config.yaml
head_dim: 128
vocab_size: 7268
norm: "layernorm"
attn_scale: 0.0884
grad_clip: 2.0
MLP neurons of a small language model. Each row is named by its layer, matrix (up: input weights; down: output weights) and neuron, and shows model dimensions 144-271. Each number is 128 + 24 x the weight over its row's rms, rounded and kept within 0 to 255. Numbers have three digits each.
After each neuron's rows, "fires in" lists the words (lower case) most often at its 100 highest values on Wikipedia text that the model never trained on. A number after a token or word is its count.

L2.up136:115141144126156127145123135114143142192130093102136092119118168169113121158112129087140127124122149113149113125138106140135107124196151158103128122140154093120118155153149142117138136125137138085099115164134118128080100106100109083105120128138104084126124133133113122152114157142160130175111103122144139150124095115141114111160153136149120098126151121147102107129110125103142122125090
L2.down136:156127176151114141087115146096115144123188136091094138143135157115134127123158113122127106057120116147153123099098110137142159136125177147137160107117143104134101108119096120119076095152117114165131107112120120156138129075121109117139114172143138149134154140123113166184159109133115139128104150154175108104097143162116167114141130113120101152143085142175166138124093124107143115118099
fires in: "which" 22, "whose" 16, "they" 10, "y" 4, "who" 4

L2.up1238:160145154088126119115144124130162050139133088141101122120138121163152136088145114144151100127131065121118092186087082172134110143109122122122139139094124126187113136117087117171098123130135096159152126112127107110144119105207118134118158121116122087113135110125171131120155135125144112058134108131120133156136109102085150098157134149139120155116137118136109161134095121119134123163132
L2.down1238:145109123124131149111139173137164152123113161105140133138146124111164137118143119127109185117116132144167164116152154133152139079122113120131104130161102130088155135117127156133128097124133122100060145108126158115109167126079157103183097111133135176143138156116155114134119106123108122162145124115118104112146094129150118118145105107102110107153120118130115119114163116162075120166117
fires in: "of" 15, "such" 10, "anesthesia" 7, "and" 7, "nan" 6, "as" 6

L6.up1155:092072140124120078166096145130154125116154169162107127116107160153121154176120136141129072108136135124158131135111147151135112170168125153131132124107120129086126130133135104125107128151135131147136100148143071147136129131133100092135100154120139125144120176129108113142106101129126100084117132111118159123126115127117120131154065152175170132134133137141152087100119119097142102144118
L6.down1155:117102150123095097140154141142139136131174125125057096088128163130143160122133124121119130160164138135108144108103104103142164105143098183114113143095116193158151096125099124139128146111114165132173093150065109136096104139126135128139155162137152114137115137154119152137156121063131138155132155140126109154098110136141139118132140073111148106136148119101164143130119105107094091122150
fires in: "population" 13, "city" 12, "club" 10, "senior" 6, "sales" 5, "youth" 5

L4.up416:099109156119127185127129112128102122166121146106127123119108133125152145109100111150180083125138114126169106151136128134128093079096175153085123119102119141134136118111110103096150129139104148126127153079162131119131119136133132155147068120146130154155152184134119125150109128123137107154108093080136163111156175115125111108127119135075129157152152165076114068142116101137152097153091
L4.down416:124131136095103128151140141106117142132113116114103109100070126148145129135138120132104141084179142118122094130109130125111168146111157167139151163130125139171174184155143152113123164104173099134170103126125098106119124167140124159134152126092124098097138065083116127130120128129097148134104118141125151130144107147098092094129170124142152085131083139086192156104120134128120117173122
fires in: "which" 44, "that" 26, "album" 10, "it" 8, "they" 6

L4.up390:133097122147069103106107150135119124147139108156069146108118126127125136154131167155143110182134133130131111108124123162155090135135143101080113158122116110101135146092171138179142111140098139108122132155132131087102142098144095094069129122110150160112124180142131126134094162153142120093138142124184113130138106127146133060155123177131157131156104124128126111111082146115139149140081
L4.down390:111151122146136092148147126125123134137116164117180144159168121118155147125114175136148117137121138098128128110125133141127081111107101104141124108151108131164118171130177125162143103093115134073147153146133144173144110133102104069091101117087167155052076137152164131117145172109156155123139105157140130097137079159104154101144094131113145105135149104145151113129123134079104176147125
fires in: "more" 38, "some" 12, "less" 8, "most" 7, "geoffrey" 6

L2.up1441:133136135106117133094175133112091159131122151137123122152103117133170118137083096109139113091116135127185107142156115159150125180118116140107173110149131108167132081137101151094131102125161148114131131106134118157174103132134110127093118159185128127165135136145169143125111123125165112176109099117142150126179145114130180122109128122135110140122129100135122133135086107108088111131089
L2.down1441:154125114123140158121117164086133150120141135124163056133105133155103108085097108163094119141150161108133111108144141129120148132131145128087152145121159089131121114160150157139094172147145151124122154133135119136161133140133116111119165158155127130137115135144166128129165149137107142141119084135141166119142127135088149126109165135112121134136116086116127119114102143097156094109101
fires in: "which" 61, "that" 10, "would" 9, "it" 7, "helped" 4

L2.up258:088139119117065099076141155085137166126162110137111142122148124105152121158115123115139113085106104128153132136153090118129121100144171119167145111121122104131125122140121114119145131151162132110074118126148082141098141097147097121098123110119106135166097145143125142135159140142176119182125106121096142146121123101093173121137131122044127155144160111131135152108124144159134130132126
L2.down258:118120157156133111147145179103169138107133166148153104138121135155103135096124125120126114136140131143134099069150158133139110142128094117094102122142136154133121176168187209159116145103134146130152143138112155151132155116123122095156126162106155097144162091088144147064130154121103098111123124169146106130097124115119156168129134126121146144095121122088128088131079155121133115117108
fires in: "who" 47, "he" 6

L2.up1511:142095139132154108141155121114134122169105131146128161114136138161115092137115113116124132140105082140141108148071176118156110141132115127140095140101100095148110114153115159119155096149101123166091112124161146183113086136131149112094146167141128099136160193096168137107135095126116120090120147124095153154090099189103149085157136162092108159107194102114129084111121124088110137105139
L2.down1511:139136125132131119119150120108129119069114133148143098135120109164146166121122120079172097137160151153146136113160164142148122111139073136129174088134183152148102110128140095144117132166102110169126170121110078105138126165134124067129110085117140119112190068176145104132110131143101139163147067179106142142132151141165118148115157136155114140126144130107147134156117114157156139149134
fires in: "which" 29, "to" 29, "that" 11, "line" 9, "who" 5

L2.up720:117116159164116146137141123113129134178124089143114121137144123136092117157126111083158158109116070049119110152143103127113075073141121092122100122113097119132139148115139145124153128123153153069114096153118124112115118125163133123133116130139118133119167157152148114136094118105160157152145094108148115144173133122125113140144115117134130150163171165128093107150070127125117115195138
L2.down720:144147117086136141120157131113142149143149140150088111141114168138143148173141147110171143131145124082116104188123157117119134093142140116103121138102081169137132122210098104095109105122152141127162137145101113126147115140122131086136125129081107125133134139077096139108151095141179133100151141138112124110085171129124114134134115168084122107137120161160088097161184176143121130105090
fires in: "the" 36, "george" 17, "all" 11

L4.up483:110132197149166139106127141127150140171146132121142117141149145136113141124087149114160099105140143109154072118131107092136155094141168183112120146103151105116099127159091136168183117099156145129103076165143090139108130070126117115135151150118129148138128123129108135115141110108123125166095132130147102132109136108097140169168117092130171153116129123126093152111144165128076151124126
L4.down483:131125105088121120139110111163119149169076117150127104070118097092136152116144138164131141127135155095137113146150156122162134138132070087164140136134127137127120109134187160136094132173105111142112139128116148138123147163094134104145124099145137142147150120128097129115123165192131118118142153175171138121171141144116117144107144182139147140139132139085087123127138132147107134145120
fires in: "on" 33, "in" 15, "by" 13, "of" 11, "best" 7, "from" 4

L9.up304:152122113120092144098148127127138140129162141122109125105175106093164119116107120147136128110083160085120130122162137144138149153126134135111150140116092125172118144132149148112141110131170115149095170147133139113139164144091169142117142115162144100138089113097145156161133121144145142125125138108156130125128163103152113128165069151109122162123132142077111147140140141098133171125123
L9.down304:125129144111150080119178105096166104164110146103135128161148111162091105157097132102130150110175095077123115125100170122113130130116117122147089107088153116090122084135106101115147149108118136150135096122138122145137124136177112134149163137103105081126158148103157123082107119114129130128135075131080155155102137138100144112125158122161104153124116116126153127122102133148130104141124
fires in: "at" 32, "as" 13, "it" 9, "isbn" 7, "book" 7, "unc" 5

L9.up597:124134110110101152142120159112147109131090131165108141156147140100147132115151165136159131120086095096134111106144146130137141085120145123150133124131114129114120166143149133118117104132156142110133138146122090134143114120143141190119084131091148166105169123100173096137115145118151121122147145103145128140167129107151102128187123132108115150135125079124103131109091110091115095113119
L9.down597:130147081156127126176074117174114136142158151141102154060118135138135161138138135119120191139133125114113118109131165142074081159116130144147128120145127178123092173149135106098128144154114150166109132135086114143122158093124115144122195122105121110125120137124170156109129076105138125152132156153149131229127139130129098136118101151097115115158114108113139144131123120126123133155129
fires in: "the" 64

L6.up403:138098161141105154124140150158133129112136125181106127140134106137151113114097155137124122139140091079140144165120120151132110142068095075092138133089073111114108062087154142150185106126182137113151139162134135145114167122105162109088144145119105138097142131130152104117145147133179134117094129137198120120121129118157115068147149137166150118149120113083137101147119114132160139160130
L6.down403:135124131108163122100126125134136162159117124132112142141134157124189110131125140129176105128097115181112191128129146150107096142141093164143148136091123119149127139084172103137137147167136100108141108128156127137140113172135082123098118091095159154124138117111135102132164135100135125103106120149131172138127103182095123138091101126107130100113139104131154126118078114120127131101126
fires in: "more" 32, "most" 20, "less" 8, "almost" 4

L2.up208:109117167141141158159148134130093137151174102149094125160157184146147100097096138102132082111148084097135129132168096129137124140127113137096084113118158089132112104113116066078117112158132118137122157133143131150100118146089158118115118160112097146181113150127119070140149159127149117121099145112140165125124152132179094154148153136119153124152140098124106095149118107132131122136122
L2.down208:117172133110134122115133145112146119127125146152146119097144128157144122109105100144136145121127119144131085113117080094127055120129120137131172102141092142150129099129118131194116159095125142097138089137113109121136131154128108106125147121186151135147128123163131133117121146125157120148159092140110128149127123145117082110131134130153112147096156154157124110129093114137125124134127
fires in: "is" 35, "can" 23, "be" 11, "s" 5, "to" 4

L4.up862:105105115111136138140164098145132111131133132139124126121178086142106150106126109111116122148113111146113125159103120148121163134168145142129102139151137113109108107078111191134156156152116097116102140111129075119139118103092112135106123129143157066139168158132122118168158120142089106127133135140126095117156149137129128114124106111162116119158112149107119150163084146128146156123095
L4.down862:128107141128141142120145110139136161111138101147090081130140144107129161134163112112114092141113122106087131129110165143170141110127121117111126143163086128108130142137082199136180100154110139117111129137131103138140191092114126105143120171132146102135129125104149108138132141115108113149138171185100157123119143126096089143155121189162156139099065135133109171137118149107111126075130
fires in: "no" 59, "on" 5

L4.up980:091080153143140129107119126119128131163147144139109104152139082150141102092050090106134095120100143088136092139096099164136148131134135116119099133139156115097064075144106146078153150167183120154093151174133113142126129110116111172121143123141127098174135148111156133144129124117144085127107126104117141135129121116143116138160135169133094131113094113131127136161163158129103151136108
L4.down980:101134086167133103157102114102119138128161149137123134113126170145104150108109186141075112136111133162138159116128173101122102091122091130145112111086147122093103140092151101095134116112133116117153140150137150134160077156094185113097100127128132078144134096155166110140130107119135089116124119134110098164139140113123167077139167155136148124154130120137133140124085112141111116109148
fires in: "as" 24, "their" 12, "for" 11, "non" 6, "its" 6, "to" 5

L2.up187:100138116101111137118174107109157141167080158116128125159123085128120121092110090170121125110116159118127144131148102170165108166156137117127153143153140127132142151126134121128100114111117160083152178135118115151093094139161146133108121154138127072122136117148107135159104176116129114143151121128119116132129140115097132086139141148121124100149140093128104075122133100148155146137119
L2.down187:112129124134152149093099131088121117139118108165164121076105117109118108129112165099113159144129156168162096142147119116162152109127075111109110127097135141133113193129130124133089168111139137146152103110097125103115114106101146144121147146155175110118131112151066155085124134174090142162135098181114114198121136094120122170139186167066138130165132098138124109130127115120105122118180
fires in: "that" 51, "which" 27, "but" 13, "however" 4

L2.up1260:154116143108151130129179136114115134194153093113094164142136114147132140070130136111137066105163144127155104145117118107124130129146150142107111134131133079158154144096131112118131152142138135158099156152149115201139119134127137135102080152148106146169111123111131152193147158137114135204085098064158131103160167116156118104110166111087091152139151130143135161121163142110128106099051
L2.down1260:150113095120125073138124107105131119124105173147131131135096162147143111148135107128087107174098130101131120122134136144120114150112126143130145095142112122130133131155153123141152148118140112148143117127134158109135162144143118111129141148085124135120123123136161107075097092100152105131112137162146171151137134146130063133144089160165147090085144130103154100090142096153181108127127
fires in: "it" 90

L4.up435:102123168086114139122157132121138130164106140168081119140156114113137079119105112155158143156159090130130087147128130132123130107131137140124123124099168111165136093142122124121131135108127109106122119152127091126158079139137138137130163152120118104108178155158144146155133152115163130127117099099161138120120115110143146097145106120122189122136122154083123119133115131110123120177173
L4.down435:149147111125086106153125162165111174118124122115111120049173118122109097135123111130149120122183108097114101115121135097182142121156144129112124127111137148132164163188145138152114116153124144118106162136105112157150205127123127111141106132119129133119133133175106121144127154141138109086119111166131113173104134168141113133097104114129124153150170135161132125110142093164135116112139
fires in: "of" 30, "any" 11, "mount" 6, "kitengela" 4

L4.up752:140134146101108109085128138116108139131145188152125134132147125157143200145101148102143111091127120168164132140127099147155125106170092140136150147152153126141108158132174109124131131100181113114109138137120126110108128121162110111124168143160145093153158120118132152149119109133123100143129131167141145127129076105142149087142122136136141130161146098144079107134119149089172103150113
L4.down752:094134106145128151111125177120162109128156126128142146094113123092140172135113106102131130133124125135157106144088115100089096112147075099117136086108146124127070125150141113118108154166124150144127129153087126140098091152120116164118169091133126129156152100125115129086086112019144114114123091126167144138083141123139104126101172125124135127178120137143133128151135117113110196109156
fires in: "who" 14, "0" 12, "and" 9, "when" 5, "many" 5, "learning" 5

L4.up263:140162188131124161125134175136123129142129108119107104137163103111116120123107118072166078156133115123126093159125112127143148158113147182126107158118135108134114093128122139106120102129138174121143100155130124137096105122154118091130113145102126119112163131137100153145102146110168117155104156121132144122122121080119105116155150160117149157138109125122116129114120115080115132128139
L4.down263:128138154116144145147127099085129129138144109110156099109139133133115151088142144117114097166160165093105129164140166142146155102106107128122128158106124134108112102163126125135097145071104109083169160167120057141103118141138161152185104130129110127130096101099098145117139117144137118112133166148117080077139156156126099122130090104119131090141083118103118127158147104127122142144160
fires in: "all" 33, "any" 12, "every" 10, "to" 5

L6.up906:137113157172138136110146104107124127143112161125138103163143136137121094106096139141139123098129092095138115110117097126143127100119079159138114136126099109129126107093140154088121112119147146118125153138160180119128130137120149148070105151120119087093157111139198089113172107123102127065167147107162105134168134124142104183148170149153116126148131149118061109171118110098067141177162
L6.down906:140110145106154114123141098151086156125151142081134146160134102139157131150105119120159127086111155129128126111068148172160149124119129099130093126145129136108123164161154142117110142107100139096098103163148122146113108163089069151119135107090119130166142082092124123117175089115164162160156127149118173157112149146162079162109133114125139155121118121143128138106104143095100125150149
fires in: "on" 26, "shortly" 7, "have" 7, "does" 6, "over" 5

L2.up158:133123176130130107159114139130120110158171152132122156136118166123129127105106124136157110151140080123105115144131141139150132142120131166070043130114128130097181116112118116099133154133120129133106118132153094116125134145095113156118105122109131117145174189095177132093133083146151108139079086133116087109086126137144147132121169123154172126145155169086148110127112132113104107120129
L2.down158:101131117101139122127072097114133152104158097157112125140144099135129098116123079122132152152124139214109099123109115186138109149155154102129177133115130136169099150120121110156118164134139136129124119102145103118147123099123168103112166192183151123122110142124073157185129091113157153153160142129130113141114133123145107123093104115128124125137139106139133157153163114121170133125160
fires in: "local" 19, "professional" 12, "original" 10, "entire" 7, "central" 6

L6.up975:136128143101103076125142127136131150091134127138120133134137104131147094113126121161149130113132088166120163157096100111157166130152126126100143136115137134171154122137158133158146111085147097136114133140118081144116105079162141148125152109142122125139184146144148122129159122128125133145072135164103107146156140128124166120140092132111151108163157127125106112136143096127132094123062
L6.down975:122111114118121107102055117149141151096132111148161109137096143163145117131148109135129097091134115155108102141182112140124153126141163119138138169100096145136097126116077170131108164116120160196158109143115165124104123142178129171138137122123174100100142147127121152101136119165126118115144190123161111116120144110161125098119126147117080106143149130125102126130124129148131179120079
fires in: "in" 24, "of" 13, "manga" 8, "streaming" 5, "written" 5, "animated" 4

L6.up837:146110132123151152167188095093137118150121097106117149131110126160127144155121103164150141137113107113138116162039138152126104115114130176105103128078143125135143086141115120166141098109134111172145092125107089133109099143153105130151128122103120101145156120111132135124160154123124127132100086117152090139129124131109149143135147139144164145140133133102151075119097132063107109158164
L6.down837:133164120097135172091091121107107158132133101158124108132094134121122115166130127129093110134143147129108145204116116078144147089149165127133074125138103114148132126179161115120103143115168167161133137137137113119143122162135116128193101137130127081168123103169155115124126110097104115141156155128128116132154155144164146121144133152145127108120123136124164142127128119162109120161128
fires in: "french" 12, "of" 10, "portrait" 10, "chinese" 8, "either" 7, "english" 6

L2.up1004:137124163096073115129170142108174140152139122137116095172105097122151093112105130161131141111155108139120095135104124101168128128152121115127087112149179119145145111178112131139144107142164145114113117083157136124152074120164133171115101118135115153116153160156137112137075154138136131116144110101117149145157167110074161104157123127147143143125115135117081094160125152131099108142114
L2.down1004:111136111131146130140140121096134144191144166134101083119072110148089129108147118116141133071110132115114153162158125160122109138131144154114102123146143088120171152139123129152120130127108126135139128123115162080134107135142129153093135113147144080176152123138147117157132098124177139130102194140144090094145099095165098117124103095138132093114109127161136171120121099142142118163127
fires in: "of" 98

L9.up1109:134119118122154145140134173098132101143175145078139116094141135148107139164110141157147110134151117113154118113130105159119088131123174120152166100116066114153138117109144170160115140124114137116130096156151106138095099100129096148128107129130110100153188178115143114107130146140120139115151098128146102104110136119114114139135127154140124154141104111176149145146048134128107088105126
L9.down1109:080081128102116121117088155132108129144149123116155144078139134133105143147128148091153135143129102141139131101151116132130120123137130162143137132126114097120076101132103139107086162156151114112110087162132125171138102124169111188125138134107188114160133157105170123109128144088126099160112105129163127107132143144112122104155150175087116140116125135108152133110086111140128106144137
fires in: "this" 42, "each" 18, "that" 15, "which" 7

L4.up205:160082141149110141118123139144162096117148150141105097141129122169134097150091105121114126114114155111114119113127106164117133175148120151120110126130104102166111124136138083141138060113128122082132157142114114081130130138103145104120142129137093072132141107094167121141138126123116128118143121169166129160168142175147133112152100155128140092165148151121136139146096102118149115103128
L4.down205:125108138124151127132109152101122144142116130153109150130126138169135118143176121123131103110138139168103131153143115107126125092119116144152154108095127157160149144104114155151140119072134101082104124133117158089094108108145136144122145128135163145100115144116132137127100123092109141104140093157121111157167119128085118162094113075121142145127147177116077093132140096173127118168115
fires in: "million" 25, "s" 9, "large" 7, "billion" 6, "to" 5, "income" 4

L6.up1294:125105161111109122126163148083114125130120153124128092128150154116095115127101116129171123095138112085170139096129123132156157091136158128131130150169138085143121099126120115097113113096140167105118119130142098136120162107157126107123138163137122106129206125144141130096149099107130117110141100093132136109156128099097111148143133133136127146179111133138138101156158125111071105185166
L6.down1294:146155152145120101135141107149107110099105132125101156100120146137135147109141154137142100120131174122130093108113151167162104120157103099160148122114098169071104151107102121100072135185100139159116141127139117123091115103114109112110142143118144134155181126117088152076116130133126143162153091128134145183105153132115121125154130164136148127124137087171143169133155116157119170117151
fires in: "under" 16, "out" 13, "after" 12, "main" 6, "middle" 4, "mid" 4

L2.up1333:141138167116150120139187092069170123150129105109116135119131176198124127158106092078149114090138137105167099140127107127120111141124210138094094114110125102132107145148127148106109039142145153168102107124137094137103088131125058140107106128117125124143134119128138090117104142141165123111139103133099085106126123149097142089136136125133130166156140103119140147135137131139094106115130
L2.down1333:149161123136152077156096125073098151118138135131176164116133105132122137158119077111152120117153136133119200090107130174135123151163126151145135130145154149150161134130134146136109136163115133138159073118114126108127132113141146146151134124118126103121139120152110095089123152119115116138135129105115151130143145132115157164117140162130140106176133123148148132098124135097115154170120
fires in: "who" 51, "frederik" 6, "fifth" 4, "that" 4

L9.up1317:098099147134130134128098144104130163118118118123124134171166088124073138121122114132133125101124123131139098121108121178153135180096136165162105104106140109112129144098167154126095106093131141099151089180140080122116113113143133125139105120163150164133121159135130110133172120136114133124074127136125146075106152120113130144122126149132158133153101130146127083130103133112125137089136
L9.down1317:139116129168135171133153146111153141103077162159125131129106159111151101174166103136141100111117112167124083137121150110134127158129114184104162096129114167099165126135098138124095149128115159164156124102085123155182142152108111117116135135088105123144132129167128154080131119067159072125150119107144143167114063107122121154141149116099119160109166120112160090119137155094124135098109
fires in: "which" 39, "bomans" 5, "lower" 4, "bom" 4, "who" 4

L6.up167:131121145118147163134160102110107119110149119124133096141119111154117132125116172131157095062139118134130145160107146128112131113144139178104120137147163131176124158154090131115137110119114175131137123093128126164120127118127138100200179118166105160114090132092129153114171102114163142123117124105136127117119146145115172149120109134140110109131108151098088100075135167123124132186123
L6.down167:164169104127122143100129143124100150125129100161126098149107159130164132116109143133086077123165159165143119177113110152081110148095115132117140127152100123091125139151109111132119136121118125157113116133137140143116100156114117129092126150113093125123110085131178152135137142125124155145122118176118150138139132171124095107125132079146113141140148164168122115149109148116114067114169
fires in: "united" 32, "song" 22, "singles" 6, "double" 5

L2.up508:177162139133146103122123138106118085158133111128078147129120117148127134131114133129152118121109133136174149135123099147149112065082123142116101135124077137128138152129088113146103120122106125147115117146122090132107125088100121128118130136141097127181131154134171123107064124122141120165093146156130137140107182145106149149142122127122106129108144080163165148129101167108148103114105
L2.down508:137145103141153172115152175171160148119117151135085106091115174107135141133105152144119127153145116143090162135159144128137179148097110164184143168128133139109095144147139190118093118105148197141133163161135125149123109114171135151099185129118090110113090168115116152141136082121120109108128137117144110132130122130138124138133114169130127137115107144138158175129120129141166170125107
fires in: "its" 31, "the" 12, "their" 9, "remarkable" 4, "insufficient" 4, "audio" 4

L6.up1022:099118155140141110120109113122161130114115117168137127184126121156134168127110159131153122111139127091138089147097116124146081145106117126121108104113165113127144129128093094094151127160130064156152140179152173129111107129095118130133119152161107158138138115103126154106116135147167123111111136168114111118121122134158108116126140117118151116144154136120162134146127139127159111161109
L6.down1022:133123134186141100144147093142122149107108144147159128077087124166131092128154155161096118103156157112150115133122136113168093112117130132117165152125107133087144131094135154121112171134155081095144135181123118110145124104134091118149164132162123137133127138147116094143125151122103100124151146129139116131157140106122113129110088117154115127167109106106186127117097163146140115148115
fires in: "united" 56, "2014" 5, "2019" 4, "2010" 4

L4.up1236:134103151160082115108130137112113126122131158110118132127170131142135088193149121113148130145173150133130094150128152154116129163104140100122123144152119116134114096104148113103130124132171113122060119136105079093123162088126131146122106137144127149154126123136137106107104122130138151159155094130130119125178175129105166135121088139108148126134184134144104125083121084161119105131146
L4.down1236:130108134114105120102112146082138126111124158143105121132169155123129108158112132082111141120141122140088114135127073140130191148138184115127086079136135128110136120121173136136112090125146147128122106110117105138109178142134110100124123122102119154135212089160147140109121138098121121135122151181124140136140134112105128103134109107129126153131157155143122155114117073141084119136140
fires in: "of" 67, "for" 13, "at" 4

L6.up572:118125125155145207144141130081094107156136131107145129107117134157143119138107101050162077123133142099161111156134086121134148108122143158115138119152108123085115123107087117130124141126138116127119119122163095125142137125157128133107112159151133108159176131124169118136124130134161111143110119092132136128134120091176107129150172158146135191140150147106154120139125162111120120105154
L6.down572:102140077159166143106133101100120198116169168143118101180101143146150122144069132172090122080104133126093132101121135100111131165155136123164126101098080123132079144126138114103114143149119107161135133148139170144105119180111116142143137106096124134142122108138075126157137110134134153147150167125175122120108146156132147155120117150119091105111154110142115105125123158143141124089144
fires in: "its" 19, "their" 14, "t" 7, "no" 6, "without" 5, "s" 5

L9.up732:117115138187139106126122153093144085157112195168137126148152141110048125132113154122121118113126138120163145116090098120126129133127134150152104158127148115118130146100198104151183092127133085106109083164147126100156117079107113130129107141114094147116174123109143143134118161115129126105103143140155125131165139081106161142114147116138184135163132158156076105117145131137115104088133
L9.down732:107085123145119177101106108155099153172114112101084111103104100161136127128186121125120108130124153154105106163156145164117134140128086101084130142129128201164083150120116167112080138143122090089121143130141127154110118148117158138088094143159138129163082118135133149139138133155128121118101123142124112136117194078160117141106154140132131149131159120140126152159115140138139129155144
fires in: "of" 24, "on" 17, "along" 7, "owns" 4, "up" 4

L6.up1041:115112170120108183129125169157122137182160101095088128119132102146170144139154153146136113118132124149139081159128115127134096122145105090107111114130110101139141111108107144128139141158116118160047156107120113129125113136123135150141171150120119108105163147099176152161141171164158155077112077097144108126161129113132097093108148144150148129167141157104123139156100131130134135140138
L6.down1041:140102118119148108099138161140149125161125122167123122084154115114156125122164104129102153091162114126138125096139117124130116151124122143120153153157143157116126121114150118142084152136057155109126091125115136069139147115131125141097115153105095136106163122115135134117163172169158154133144121122133150121128099112139177087060133176173191154146148153163127119135129128182144144115106
fires in: "be" 23, "beijing" 7, "holbein" 7, "beach" 5, "it" 5, "beetles" 4

L6.up1477:132085131121116144143139121136132131123102164111089131132126140168159110121118186128098127099147100113139119167148112115150089144132098127135121130107120112152128117117149135167169140144143160117094112112147117150118150117122158130110153136140109166132125148158153131162093156123106175093116096162151116128152125132148116133139115113125129119114152073117100114135094122127114108164141
L6.down1477:142096118126168125171143124151134090136117139095124110122098113157121119106105154166116136139138110142098075169174052150132119158135140105143167123116148144131111156129147146131113147153150123099138135096111104124125140153131139097165127137132118135136112130125120063131115137157139163101117115130133130127151110097168081102136076120133135075077128138140161124154097157172117148155136
fires in: "is" 32, "has" 10, "are" 8, "have" 8, "also" 7, "therefore" 4

L6.up149:124099164089148136134108214111133116166122129136121118089161144128174125155113117162157086084152131126108094134135113158127136143063161119067127107105112118094117100092125154161115118115157125135123138075119115138126100119168145169129128141134051121098114128146115113136131149144156209121165117078124167121121110115128137077146139144120130153102129167162120128148147110164141097135115
L6.down149:121112114140136111136146145161104089134149133179124098120161079145068131117189123108123124093135120130149140112096114120078093146091162105147144148106104168120096099132132129140105176134132118134122151102117137057127157099159087142137110176112188159099120158139090163127122165146157093127108133156120150109117103104123141081132116133178122141165118106134106166147114101166130129133118
fires in: "as" 40, "2" 10, "beijing" 7

L2.up157:123086145133118122132171173145139143125091109068122116127135110142108122083108150130079140119090116102146106106118119117155127104135139124135123094148138124121113142132106075165142129111119132181131171143125132091111101128127139175162113138121112146102118144104129108113108177141104141124166113132136124124098146161136109160121118149129110128161093139142128124182106107079108126140158
L2.down157:134087110133151137166116123126108143121120120106167124137140112086132140142160159103108113174107150139095100084150156137137137159121065106100131122074154152115127125132125142113129120108133102129163121096114159120128143121112137116122142119135138206120135094101132166116111121138165126155129139142128121171129142139135109119152123134112100111129150142115162144103106157111133118132138
fires in: "cup" 17, "cycling" 8, "tournament" 8, "event" 7, "festival" 7, "championship" 7

L2.up1098:097152164107112141098134128110130129145184138141132158136108102180149168153091145145162115104129085141126112160117114142135128116156132113120100117124088093092119103146092160139165116142186135137134166166126099132104122115088134128085188148125116096155124088132113107134115167121079127142104070084130142126145125136103119123131133135093108088095108111116137132107117119120120116125102
L2.down1098:152107118162190121133117130112155169112099157106114096121134145075131104107085124110113156160090127173111105072125189116152105131133131132125135144157127090133154128131124115145114155115098161126117125125163132092112120122109126137125118169148133113118133138159158178143131095129140074128141168134103125126103110110123145131128161149165170154136119153113143164114090141098119131133166
fires in: "which" 20, "who" 16, "admiral" 8, "where" 7, "whose" 7, "adler" 7

L4.up1383:153124121135159084133064123122105115118113143115103099149138111146121191136108184138142121104163128156127103105130134100128121122146130133128138100157090130122098129152095165138103096102132128149149158140114110171067147102108134147129140124124127113157125146133151173090098109111094105119168087152089116133161155123113160121112137137141172132132145117127124158122128126141145133137117
L4.down1383:130087101116169127133142123170126143152136129139126093097111089116108099084153121127114173200160123124112155151161099158151108128117138101121115142143116211123143181107125139141122135151116111127162169146098136083113119127127129125101138132133123100138129124137131112154151151106107113142144128147158132235156143104134147132124115108177116141136097162128099122111129101178139147118140
fires in: "with" 35, "having" 13, "has" 11, "have" 8, "on" 6, "through" 5

L2.up716:140140163127138144134134125134148124172124130135126093118149142181136108099113130109131095166158132079113121170149114151103143150135131108112114110145128128148100114101124087149101109071113110122124086131115044083124129128141171117171123114116110112111115183139124122139108119147113142162109124124146113156150172104148131135137154157143141151186120143112117111154101129119155148124080
L2.down716:158162124140080170162132116109118112105088159103149144146137146155158122127156109147137140127126108162106150142177143128112111154157142135107122121123105112114149112136124121077108138123134136119124129150139149098125138144135135089073110119125105134123149116143121143119157133074169126128096149102114167116111177134123120170144088164133075125100142151113146167116139132145133095108150
fires in: "its" 35, "for" 21, "of" 16, "s" 7, "his" 5, "to" 5

L2.up665:136098125160143118161124138126128046121127156105121120157122152161103144151096162101133093146166142118128136138134088138145123135139147123147092117085119118151155111155128165073134098138095114138155132153127137133111114126166163159140092128121116101107138176120165080135091147164138108132109134159134098158141146155082146104130117109120140110142155107120094116134133115110128126118123
L2.down665:089137131133128145150177153106065125146154078089116143117095104118158123142152149129155128127171113119125159166129137120104110101134141132121118133146107174151134188173193093110112103146125137122102098129106129122144133117106157174111119096168129122093129153104130125102142163085119105168053167086140144131109157127105132127152141103078147144147126109145155181116100097124092178139113
fires in: "and" 77, "or" 5, "owns" 4